From a checkpoint of a small transformer trained on Wikipedia.
Architecture: RMSNorm before each block, no biases in attention or MLP, untied embeddings.
MLP neurons of a small language model. Each row is named by its layer, matrix (gate and up: input weights) and neuron, and shows model dimensions 32-127. Each number is 128 + 32 x the weight over its row's rms, rounded and kept within 0 to 255. Numbers have three digits each. A neuron's up and down rows have the sign that makes its largest values positive.
A block is one neuron, or neurons of one layer that tend to fire together. Before each block is what it responds to, as a language model described it from the Wikipedia text at the highest values.

Prepositions that finish a verb or adjective phrase and lead into its object, strongest on "to" after "led", also "refer to", "based on", "similar to", "such as".
L5.gate29:135110082117104161135149135079120145155123119161170191143122158143114151104117118193161087177072110103113130165178106086126177080119087084105167167088102044174140109119173121121098165174122121119141147133169093108140111127174063131129140158146102189099073136101120139101111176134117084134
L5.up29:088117084104099126135142151149129161069083125180130112090134108114055136110126107167140133139118101126195110197160090141181171129167137103092092158142140121075134082114120130097107114149114130139126114145125082168173108136096156104109219170127111154134119084189112227112056149119131125121
L5.gate67:134141113093140122163109176137168160132134154159155146094116146142185104127135154115181084123091093123153081064095138106169123135095123053115124115118168140126080127101149158151124120123127142029112128071140129068101124155156088068117199097141127153067077087115133223102146169158099141117
L5.up67:101103088103095093190081118163109122111095101086161112112144152098138124115112088152193155113135133155140149118124117142087171165118132106175090157152114087183134088145100085165185151082085121067096133122117193170108082114073131093152141129111090184113081073074156148136166175199190153079
L5.gate142:099114043155107098112131132103128155127110153137088136121145169177149149110103084116118158115138115125172153128215115164110159077146129115103137065106140062111130139094085131098088131071094155124114114167109112134106174123216132174150139184122156106103089091118165128140117030153147098120
L5.up142:191154116158099121176110151151124110161106128144075076125145097079137115112110131100147137159081115110120136151145118079159140191119103092126142100115090113122142138081086122154115133159153160087116079146143142112069079100152144125091155116156076117170094195162080139112063167108155147154
L5.gate441:088079120130118139142161109102131095106118133116140129130148105138040094156132107169123110113160082106151131199117097135116101148128097114140107165112167126108173145088078088109190145095138144124102128167109148100109122069155150135129135109080083134132064144139113160073098158059143108153
L5.up441:075110169118093076120110133122060065146105104058169158121145139142165107112113109160114145121099116148112132114146110111148106132103102114095067176138175184137081134106098077096151097166196149079168113120113160087186141130124185159121125145103170123223123103162114160077106186125118156094

Standalone two-digit number tokens (often the first piece of a longer number) in stats, tables, counts and citations, e.g. 65-yard, 23–2, 59,308.
L2.gate107:188057145095130104062157157069141108133147070169120126113167155134109071096072174088152078121161140150128123095149169095142134090099112129123162165184129155113137117130045137136109194095185172156150123196142108138135085103130139142142099140103122152129027106163109149183107157146140106191
L2.up107:179134132142091135098161142068162113147158062160157139104192158114134124111056166099110147152193168182091129094139168142177156097086134138131136143180110167134163091118041131127101169113179146140146122229189110132149082154139132126104137151100104167156109100153110137186103138172098082214

Year numbers completing a date or time phrase, mostly after In, a month, or a day, e.g. In 1961, In January 1979, 5 February 2016.
L2.gate415:160190105140092151158210125154136059100109135119092150117091102103129117130137138146130148111138153109204117208122124172165094156122085111192139155141179124154115075112095147147181175145108105109070176120115136194111064133184100186120107127146141177160079104095149133099163117116105135149
L2.up415:131158122191110139117190142108103109091095106122136108148125085079160116089177120166166133109105199096189152142147090083108139080149137072122117121168124067155148124126102152121170149098136081151049138151169155185088089184170059170068099148099128066160111110112148142098161126132114113080

First token of a number giving a quantity or measurement, e.g. "eight" miles, "14"5 lb, or after "Weight:"; sometimes the ":" or "of" just before it.
L4.gate34:173108157157095134189177172054115063119140123096134144095195083137131088159096162090090133136122105182143125106128082059110170110094122121120100132084107113176104143136116134114152117158122064106118127098152114109132162113199180106164156144124142129154114106092087146192088060116133091145
L4.up34:097124168143104108108147160089138058135078128138155173167165162115056114055151190095137145154126063106112119157153174143128125164113161063157145099134134096102154147103052144128139124125103095103111119149113096125138082119155175112085114169110145136081145130112156086093144165151145107140
L4.gate45:166104112110181131118124099109118095179128100115156114096159140164141136141169033080121101127113127135163176073150148153132115110116146100141162131132136113189144132183122110108084100162126126128161106140160145107120130150139092116126128159084066158205123113133125124174152128170135123087
L4.up45:124135105115129116136087216131118120161124108091135105151154131090184099075114126097106149161092127121112116110190165108130118158201154090149073101120095101126123127155149141111110141106136144117098120142151109106101121109194091101135136145187095197105157107091048125107208119132089137101
L4.gate58:113135131160108146107191120125155134107072109083140209113128121114157098137132169136123117134103109143159149078160141106152135061139121118080134192136083099128048156137060166133120171146134145119077242165120129086191160104125126139135074121149105204130172110160068127130144118115137140120
L4.up58:177121140154150163158149106121148155135201098150098147153173154151111119128149172068092046098125144184138103136135150101092136189155130148095124090106149137117095121044095152173122151129103139138109128176178109127116125177104138128140138165115088119166141093112084170151125092104097100116
L4.gate59:110141127164164116099190182079138123022134000173117197171118147162111108156098104158112125073117139137121122124142145090103122070105108093159147194138173163155065118114127112152152155141097127144154114127208113104134087110168135141121081116094118123121058104108148177165140072122108109106
L4.up59:150128111128184131153095127127145136145104093100102163143164153088129079158080088083130151134167050227123095110154183097132141056087139100123160146159117175146094096099141110065121172069134109143154163141192123136112121116113147130120108134099148167121136091091117165081097077116134061149
L4.gate64:139146066119105136138092108101155121114120150119117147134154131123133129165135050193148108128148054209083144139145111148090158110183106077122112163169087116176156136112125149124084116138180125114144060152128110216123115095190079145202109139140099102159105175079137135132146115069150076142
L4.up64:148064131141131070164208107075122145088098170069131156108142186135163146108104073161121096168153093109141145123121113111127177145105104103136154116122154137121205139147126085099158095155147146144206098082164101095125125096114133126084150092180138120154130085139109100113140178082111093150
L4.gate157:098140164137152161182164148073149132121161094201207107075075149103129171115170107211171088090141166127120131116085148062118107131134154138132113132082128170192139119118169137196087128124167072108134116173163199162072133157214114135117096172108116150152136083182122152131102072143079138085
L4.up157:078095084110072098083131155112108145103087098145108131106175200115124127088096132113102129141191144121137114134133127162088152142093105163183161148100089129120144108070116194143166116104111144103119127136149095116133120143105108154105115184093149201110103145083132107069123130127087054064
L4.gate160:120116145151040114102146173124162184133151121167105127099159123136124102177061096141147111208075146165161093158028134113113151114127072117106160102144167149129059089115132106106213168083158125126109143140167110139151138153077111106113107176134155128131107066110127151189146134117140106161
L4.up160:161129098125049146071094109112165130150099122165123142136124102111093114150132058135152080078212132140135129134145143120083170095089123105177136165155071144148107116128174107149130126144164178155116111161156154156120099145156147143117147123146161132119099143128078108085166126099114157176
L4.gate176:122191061138140132075128131164215109128161159160098154132163151116098120109129165200095091091165085134133095122153158135184113137132111092119090120106132156147120139081089103115146129173105172157152020171120130141132167115152148145139112154131106106167150126138171100136083099107082122170
L4.up176:122062135126093125130104172104156084100139086091144163075143114085116112126098134101130162116131118219158124138143232093093120150053142151197124134167062170150140072151155140108103135118139139186086148131126153080071080151115129062126115156148143123093123190211145143110151118163178157198
L4.gate194:092122137146122096088099114127090092165182080116133162128191092184116130097155106154134084119152150132142087105112099063109138146141127173095127120076145167059069124156145110155137087119153126142144159113120047148130106064113109155146119122146131146116092140061145115107129091202096136150
L4.up194:132087115136069138186126159169131092144127123116125097097160151137059141122105136039129207127091104175113111110183130065159124138061127092063191100144103097142148146083109127097118130137173126146119157093173104163084152123166104105116150095159131166153152120147137119159094149093155113131
L4.gate253:121131067091136159129160165109152108112099074153108063119178108123090154132164096143153122102150150133148133088138153162157047107141138105146107114080144106114104110124160100121078151102150134144175160176172137095163096117096145122102080109123205132174098142148122211157116100148155168120
L4.up253:106118151151082149111114172108107073087107087134093133146115118103180078183116178174087117111107150146119072163141110128090136123179134165145180102161082144147131159137098188131155133121116101146135166151066139096139150080139127088079133125159115175130103158198171152143174118158141078128
L4.gate288:110166135181171141126104110107158141097102008141093109134136061152133121122104155123044129137119164103122055121125186086122071139131138131126169124111094122082066158124144103091131130137161141163161161087159102117171142165144167142128083114135149169193178081128108122139113138096076120139
L4.up288:061178166166155105154157128171183112077089046161119121194118094121113146123170090090141127111170150188073129174108139150104092119108135102171088178150166174127109096118134116123097111167140152182164183114154132110132216090123144154127143152064089177112174095118142102114091121160097151071
L4.gate310:118145164100115170109171093191151143104106125158109087135115077162133114126066087161172112136149031177115111111101158041094134074097092137124121183120127107068165138146106121139109084096155102134110091128113201065141114133148116123083143137093140125109198081109117136144121139114145182166
L4.up310:120105115146139136072113132114183106088108116182122107137181128162138179121117158101135091143201163119131097150147102129116146076125152180108081136129126092140130142113116126092115154145084129108144079156125095142083150137067129079082088112064114122198151134147105117118185088159186168173
L4.gate311:149210112104121074141121178114089130092131155116115174129101160109161114114171120119115126158123079086194203106123139112140168145129075085126111182122180067118182106110102144109113093136103158090131139164154087175104140102123142163144134132163070096113159136144152150200122114111128140128
L4.up311:087184115146078062133154141092095152069123141122099149096198140133143150127186112120138104099161131152190105098114161088184135091127109140158149138154109134127156106083120128121098116088163142147183118070175084151053197123120073070137181105207099105157159132084121175123068154190169140113
L4.gate314:164123131109160107122124175134148101091143025096135170142068111099182071124187142151076136089132171115161118190166135203146083140151121130126116178157183092138088109105079130178141109212125158122132147099122127121169140135096186127167134162110132184129127109137085127139099149111140145107
L4.up314:147118078114132091137095154094172164174159115109120122146142143139132112163113130152118131066195146166095101174126106143139123084108178147128139127126148101103193082168137115111149216119166138168116101155159167128123120136112109141131086121118138096134099116195111125130127115152166087188
L4.gate458:153178131104162166154117162161107133139148069125140126143142145132097092067140095178110101131151147126141103121145144133126199161153118125202112170125160160174107123105147113135126119148101098118143098083096119156094127098187088160157068100122117142064098175078052173145190105110138130118
L4.up458:099093122139101198086164108115156128135101139103144142108158109074190068174118092122139093131107133135136188130130092127170130115181080109138173178166114104137074103147134107106016148135187095077107149110130133096126226095114141105136155098156124140194144143129146160204084072102097156103
L4.gate478:142150153113105119124131073103133158182107152092132118149079096138100115150127110102177151174151118145137157119125153108187129096169174129084125167149109158122111147156173112199149143125157085163127143145181096161135060116158135115096096141154158164109068106142116161127180079126101093180
L4.up478:114081133094124099111135112129131190092072175112146099121075116168140114114128122082139142161133142162122118111130145113188155035135091073085128192108123151108111136140106163151173151082106107103155135121173138148173088199153180143110170160137133118162089109177042144140171073158105073104

Final piece of a verb split into word pieces, or the particle ending a fixed phrase, right before its object, such as indic-ate, compete-s, according to.
L4.gate94:113067088115167157091144145169087213115196167086069137143151132147134113128089149171124125135104093118055134080137160138107101093108173103141093117105138132043136150086108106150109110127186166136127205107111085074124110137121120158125143137154068146118076112158143150120114137146125095151
L4.up94:116113088169170145161145125128148127144134146104092125097161146143115136118124159116177125150073069125183105072154147124138149126111143152169126150144128103143136144130141143116129145153153126147125206173098135098075107034021123137116170085178140121126113148092165082026121173193143107132
L4.gate120:133145078125077137173137139129150122103084159173094082124110147150137156120128146105184092106107105081157067155161121119164155121132078131164122119113143083090170103037080194121105078145155139117082093131103125137121105108119096103120162132112163184132134144102098115168064122182142116123
L4.up120:155069175139181154098127183132151127067107077160099093131121133094169116102155184143126129163109166154121110070125174085121145045084134074183161048129119106085170155100072139154142070121062131115109199103121162094123113090129107125131132128165134141145154102152066121119156135069157146101
L4.gate143:096108030137107062140126091112164122103159092097083147160138114098117136153101099102109148134130142097151127155089104087097167142084080096119114102115135135063139193145124129165125187102134070126129155136126149173136114136089155129147136124129131188177108132132121058105087107112147084128
L4.up143:053088059149050094126135089114123152115160099126166150135130162098140167126135133099100124109080137130129105103114104109133168143102139071101044126143164138117113127116192135151095155082131099109140150136134135166140064143133174159110143140161193131153093093121057184143170094079128191104
L4.gate145:113178121126144061162082130079139115157114113154113101229134172062133161117120125136156148091170133090152124113093137089100149120094167136122145149063175156096106167131177128192112125134075134114117079118159140131123175107156132090165146150139087149110131149149173116162139067108130090087
L4.up145:128105092065133118164125140097178159121122136124081092177144122116154155126106064113150121086156129138130169107143119120119070127072076158121080108113158141082135159145124130197134089085130140096130094147155029131140114142162189150139143068133072069138179086069148068102137131112120080131
L4.gate187:114086080120145118141153073086132113129070091133111140197203146130162145133115107088164146147117156142088140099134121093150168082092144169139115122153134120135102141143081155148128172141132109105161134140142147062162140076103063157131078149190126096122093076117128121086109098095157130114
L4.up187:145141100114117128178109050107225149133096132142102121096132088084102129191151100135144139113170127164080103164170133084137122078081140078106171094133178108137172106151116122136149143126088088146154084143157089125122146154145152136097171098097158118170171133157130130188142103050188078122
L4.gate223:104122111156135114132121155126084116104159131120163124062098124084166162100132096080167138116070131108135149107163126108075076154134116182162157086137214166075095155167110128065197123061131146119187116167103170159190135180158136117146193111157117133144133157108173159128125162118119080128
L4.up223:150110128128159152112093139118197094158129160128116123085121125120128110090018146120040088154108099085086139170162139121120116114114132166171110165096189119124088146100075119121137114089116137124181135116171115147123086083128159164162122166179141154125143122139126071170098150076153065090
L4.gate278:069137083204155152144150114166135133105145086122092116132134147141202098171130123110104122144096134135167098148129128150177076141154105137108187203137164162136181133113150161185057110127195125072143121093106098065128108136140155094123125151160122179103111182130135155084131187168161117132
L4.up278:110159117085085137129158127165092137144123164091126100124143122140148037129191088123094122129159162195127161192179137184106068143087172120127109176126132117130108111165095107152105150103124145024192071105110120118130119113174071155120123173145065149085109163173102147151185123189118095080
L4.gate289:097119100097135163176173115121096127093129150104160168123152070134154159131141085114110085087090082101133131165165153149125142113163143196169110129142159120152134128082050075130140162141170113122140153109135133153151113119150153110119180146182105148108069109061146143130072106163123123163
L4.up289:125076058095172122125174165145126155127055111171091133179140174112132169102102068110106124094093131181130099113147138112149095098186134107100146090091146101117023138109147114150146084122178118090158148114128079143146139102137119167123153129149062170114139155105139156101099045134145158132
L4.gate296:078134161122116082109130152073137095144119097173152144146122116058124170174138149123150171189113087167145143103103099038102108120149210096110088125106161091166081110092147130150121180126094102142157131152054095117158124108152115147095160121112057193148095136081116134134147115133175104124
L4.up296:147163080193063123114109155120087094066138121127130173140144079115137143130092103130066092109144160117112157125147094143089106151142168141091148094146164073125119135156120167148136113136073159087127133155054091138145143130171151110094095147128094152162091126117103119125067122126147144153
L4.gate308:148151143112133114155113144098201115074136144166168139096090180138181146181132132075096115116074150145136151118118117002135106132128121070138139109115170176109107128156155075111186191137147095144100147131059076205147168085116146170142108152144137126150096145100138141157085112130146165141
L4.up308:175127172127089126104101106048087154111150064143139160140123114145122155064134085171153096121143130165126161146140152119135145119153071127167098122078156136090106101163089143074131175061166103166180126131133155062120121195185200129088128131063136074150088061155148147153092100157127093116
L4.gate309:169143112129175135159132141147108123123201121075107129103183091124093116087140120123125202091111141090140127137158148086104131103066090220123093097081140095114108127095099094115130117127144085128097171134147162056127152163194154158149183151182126085131121132102125116147119167173134113126
L4.up309:208117140135121104128061153145147142133122160084108064121153115171134135137144133090112158120137116137104138101133183117184139143114160137163091141112101136110159166105137120167101129167179115135082093086111111105215135170133144135194163114148146104099112107135092147156076099063103126159
L4.gate313:128154093143090076126120136079091138119142122136137132125129109107177115104088149099096130114173128146109124116185150107157123152171105100123143121146123112122126137127107109152103087085175089137117081203124135163131194157164150128071132180141128137106135149165136143110130097083188127103
L4.up313:079117129088106129134090139137108131124150132098156113090156166121182114101134078177119147166158083140091125133126157132075077109127145133208090096139144117085088101147099171127111140128141125121132172145069065189134169113078130155128148120100080112122049143102135099102128096087181125116
L4.gate367:101122100156106142149192092143159097149128092098105064146153140186128111165105123155152104069100119139129136149129192131085121121129181152130118107141175105146095111133088132183117118100099087114127092146086165097113108150120116067141182129117069139069121167092176126143179125110149139097
L4.up367:110116181116149156080085127084159147100153090138089083133118109136158088098159156116127120159162192124158125151127098139133099142139159127120142159128221140069100139074114117142158191163114162053117126127117089061078139115123145126108118151137160157123114097108120140143168104132151073081
L4.gate387:135201118092146201167147148136095129095172153104168133090188125137158085134120128118139120187136129128149133131162081161119128091161153160110129132099119110116102111191129086154100125156107184090138150185191148172140121171178124116130090121110134088141141135145101133081214105138092191096
L4.up387:109218139066102145092129148133105145073086100103123122158151078133148164173155086120089139132115131100069151155135098210181145125108112102212075115161153141098097114149133120139065150122125137096155149167123148136190139117114143175187112115135110144092119145145077165113142082125152092166
L4.gate411:152154094016108127089083141121104132116162137153150190146130129081125128134149101126114094092097090114086160140136131125143130166129209111116155149095101079128133141129129134194112128099099052113148112119099090116147198100146172128160150082127074141117144122150099089152107140113189057160
L4.up411:136133153125141099104135102116170090125078118079174171106170158108139211128071093054124120122119152088103115092144110159152102112158202134138156125112141110168084115111099137154104120061150106151161102216099141106117105130140160130113139139131099119190185155133164166100141165120159126158
L4.gate494:079108122114153083090136099151085097123106128167146120137149050092189171113125138191142140142131133136103200082154078151150118173133172120116112120115128115098081130166107131109114147142140139125184162124097090127117130094170107156148138103130160113177126087144167113080040132133055165123
L4.up494:082113120116072168103118130102145127111127132087164150136108133095134134172065112142154116101169120114168129131158149093149131148134150104141113085086059125199158117073161139134070155098148140119084097137141163173189171095140092151131193054106116077104085158146118138166127149099119093172

Year tokens that complete a date opening a sentence or a birth note, as in On 14 January 2016, In 1947, born 22 January 1985; also commas after opening phrases, History headings, closing parentheses.
L4.gate11:146147149139150142090140205109105175099069125160139164127105111150143124169080139147077119110150108138150102104159094140128081096120153154122081169139124103188124094120139117115211108106125132143193131077111208072125143169129187109123124118140132082163102122147079118143124181127118099078
L4.up11:134141194176134172176123169104077120154116140126077118138155172136125118128096090116128106113104084144111108145184121122143093185151221103187099123109130073109145121089135163090086098126107050148177113101130161127096105155101145123099093164162108133160126106070082128187175076143105147073
L4.gate51:125159145160103101174179100123127137052125143073153255099146179137097200135128119107088115135129113112186123135172110146156114051134072096162186167054181125136116123164142153094159121100104112079051145122134154119140142057130136128137117123121139118118126127151089141184096126107144129133
L4.up51:161176080103096144131121116138133117140148177110116169132111127123150088132118141128113143141132137123155113114134107091194162114188130066150162187097101116184172160120087104176156118121112141107157153114082143099181125167123148189084105156121134129186168140136095095121155079137177147132
L4.gate114:134107101104047187106161200144064060161144159101114131174093130091120089161137113134140146114086143065147121097099191057139140108171067145156114128180127122122141096147078113142125101113164156126102139084086052144138129171130081170101091123189092139116134067105152126174094133085073117194
L4.up114:138064132145085142103114131168179149095142130091125083171115152136093152153092200109072108090084124124120086087144124133121038108139164123107147121092145126188203177151096129176093135116182145074113196136131175125128063093113106158111095131151086076151120070168147128131200166117143111130
L4.gate138:082154143126144074142090113082101067092144089147137127068072125115176071132131130178171182084171147116108122206115144134111068159150172161165093158147113055182126147118167058173147101184152118132121114156115155160131095093194122083090119120143137111115111102101139107130123159120106139043
L4.up138:068104189127131071126039172130106124103109105114157141144096138137155129158121092116157071104142099091112142099118107114103150101110152108114077083147107128148134099114051145138073093115167123101194123102080093103134156108186188103114097158136125130157163155162191130114140142150132094113
L4.gate149:075149104158090176109148142133084094085106096094156162117112108158096074108053141148135206088106071143162157077149108113099172146153126177114133127127192101171114083135123163065118059135130102148114109139083163130096136154208149164150072072138127074131052047196086166175121136088151110188
L4.up149:147139021206085095136141168077091101153146169072125119140083169149124113134082139122109140118126102116182124128135100144122184139109085145128151130131157148101132124151173114120151116111171075073092132102139085152162070126152174178145105123182136123139137120148144131100129133109130102113
L4.gate167:087074035095111139087187141154156148126126121122154130119135103149113128118127138127113081113149116145151103118108123164184074094115108122149137128122124169126145100160134128188167096155121147136121157089142127148185134126118173139142084138153169173155145056174214203126114088129099102098
L4.up167:129147096082117136042163168135135151072089144140140057078128132086089162166133132154076137111076129140158082144141091136103161147143096093165023145061040130086153095165137148133134112095161056073086135140144146140135115119162118166124128146135118112164153137118151129146129108140121123110
L4.gate182:160179156108114113100098145115148171149170118118163093131152141095099152147125143114084106143143188133137141108143061177164112107094116179076142052106159123077127109117122130108135092131167109127076147117108170155095125169148173131150144078112156062160171140167126153124149135109136135108
L4.up182:096089157181138118167147124094076145138093167114086139071132136168190081104146079125090128111147130141160135099120156088145065079129093134156151175147158108169090108129135182183094131198136160155123153112054142131138127114113161082112105088148156130095149140094109155134064162073113131124
L4.gate200:177128145118119105152121139137083147139138156132175162121092106111146094148177181129100142135116126113085135101122095109150122149091124078158101101162144150193144129147117180171192140133098155123098130148118104119145115148174143143138128125144200134143114125105118166176136108114078185112
L4.up200:159139142124104129158165096177119125113173096142171127149139156122114127117141192132100172151112136169161148117076178165128116147140152154104123196152146051137145121094088087106134166140118173140111173120079132129048103140094097120082115137121137184095109150111104091102144180102126124120
L4.gate252:132132157109141093124121138146111141131122091108140123095129133144117148059071127159164196101068126137127160155130117161178144106161149187159116142140189128100125070054088138106080057152166110107077152122156094153156111138112185107145058124113158121137046141172174156117109131087167165139
L4.up252:096190063212106084125171166097123188097124159104135151124076140141089107180113125148097148137177084142183125130158088106125143131062111135123121136152158101159130105169154112077126091125197122124153096064106070104128105133161145134079129156119134148125100126157094125135107125146118088118
L4.gate299:128141081146152144174141111142141173139102125152105099087091092200143155116100070128078140150198105134079103156121129167177146126116114142132146097158151098133105101172087104163134086118146050166121055144112174170131087123141101081098118131150148114111130137154171134121121147192181153079
L4.up299:153146135148110144125096109143134151061151081176129129122054127152149062172158129131062077146129083134114065119161138133104181096085159153136135123170129054171138121123067124106144122114121095110116123107101151140144133139163108136183079153116126107123101136159192107126114154133153171095
L4.gate342:186142061121079093176106088167148091164133159112157172117137134135130152102104091123148180137121091143145107159143117151168122134177138195176079169193086107127129099133162107083106119106107116169106113110141101088108132079136108045074081128102099086126045126148164143154123139098103125147
L4.up342:165095124118102106123081118091131100135088102201134125090121110146099139176150190148112190174169138156085051091091125137168149160093107102133091100108133190113145157117117083131166145208163085111144168088140116198097083067064093128122108093149168121139099097131060171098149143128131136177
L4.gate350:136108148110133154154141121132110117112109098132137110105136154097136107123145155134074091112096123165093083180127129101119132141150159127135171105138139141116115133088101178174088034125122044168139111139101108222118141158246127089114073151129139141097153158134160083132182106100171148115
L4.up350:123127141180146216121103185129128095164180174158086137153132086112110126134206096169127074119141125091138166133084134195140108167112064112122140117122154073139205135165127167191119094153149069154155153117128131137148135094102131143165140161144105070147073106104169142131144181073140160101
L4.gate359:103144112070111098129129147068129155095150105139116146084073051171131119103101113114074169108094111138088113140179113184132132157125112126110145123168164171185127082160107149088148066203126103159122156087107167105163089160176130104148085110114114127178091132116101086137159072181079145114
L4.up359:169117174127107127082097117116105158071138110144132106071085103088099108119106157061108119170141085159091131152149082168204101158135189135194149126144131075106104064116155104118075096127114147134187127128103150109117131141101109099073068063118101107144072128105210112210108077117125162155
L4.gate435:083152185087116119179135132120192102108162129115186090123133140093116181157155122177148185114089052174179181148154130158112118121116179165097055164101165117135146201122134134162146116133107149162135115132109206163156092163102116125176076111153149140123129164097139084147156142145123146122
L4.up435:091204119090173157153160122137109072088125150179146113112088154121093132159130198167173137099149104145146154153146111128114116083167140070137116116156152102107128106117107092154068165150131127095113125124116128200124119194111125132207107156125180116078164149091177103117128156154170172097
L4.gate436:143153146123140136105113116167169128100154088104046126146120129058157197109153139107146140074144126126115135182122139100107217164169152102128149080112108101093163092100118142083136140131063088136149172109085125165112121090148118087147175146162135137164108154149140078141158022084131160085
L4.up436:082135078150093112109126122142146133109148140170126152110115128120123104148132095116145128122198142119173134132101117121153122112123202108196097133100098121127098103084156169128080168108136130132070145098158117210114137173112174148052137132100142099152095113088115139103146088158114158020
L4.gate439:096096115123114126138066137074103098149133170085125126145113167077155112156122069093083191126127161107148126092172138096162099147091115145111143071086154102161109048040108159179103140157121105093089133128162167065154151151121186120133113090188079162121104146122078139095142159116088095111
L4.up439:080173184128144143088194134149148124112146130125130147153109094153069143125135174130192159138096173120160114155133126136075176121113087103139109123090167095137121128123160111145144102117105151055115127130145125194135128142089133124083103123093138114143135089123091187139080109173151170179

Four-digit year tokens completing a date or time phrase, after "In", "born", or a day and month, such as In 1950, born 1957, September 30, 1977.
L5.gate195:151116081139113122129157177117119156083103081178149162087181103142138123068148138199104105106147138141081159169132054095111184149167130112184093140160106096135148068159115148148123161137137131078100129108119118169094091134174134115144096202156089135129139103146193127247126146126170090139
L5.up195:121135119143161077127123132050148120132119112139108135122081103166116062095148147133179113110128092195152154084140103033151146163171122154151165128140122088093176127133108103140129089112103137169152144135148051168127101108200076104128102130090077103132131181156182184184182077127135090083
L5.gate210:094110162097102119116124123143153162148130124098152201133126166152125097166141186147139082142109143104140109145097087075096158158168089083134171128109129114127143108103197155077070149163128076108054166116106128162133080149168129137114085078139149126122108157087130221138149121163185140178
L5.up210:137104109112123118135094170086116155179076083107131162154108130083161105103070095117062165168171164143133137067184132126091152134103148150126140092190128054156146092160133164158074094199151091139141109137130100182103116116150133134133076079155100113144112158136100077128074122065149085171
L5.gate249:162071139207131120124178086126131143116151155166130166128063113129174119075130102188181064126152064140169129210099108107125066131128131179127135136057124091193107043126151156125136160082104102158142145114177193095156113176109106142074097052091123143132079105161155096143129111109047151110
L5.up249:111118100115118136172195060083129097047143122114096071142119113139184143123154143128077135117144109101169150141108096087149074114057148153136121144165136110168146166118150085151149083093107137142145154094137211077125150147192153121104150137119147129115106136068140135121142100093076140177
L5.gate448:185119150145088121151124138082130177164124142123085141084120146091127131097134134141077106145182189146157121073154124109170146159091112128137163110115219106143085084129145123148108084122180093110096053129144117165168093128184155095125083097141162102173111125200138076149158090166117088127
L5.up448:130161112081114121161142119129162164166135114103180171133079108125147103123155127118126080193160161149147055130096079129128173105184179109102101091080101172165165079133154142120120094077088096160129142130156111115137071172151116087074148152122126144145106130105109110181168133191120104118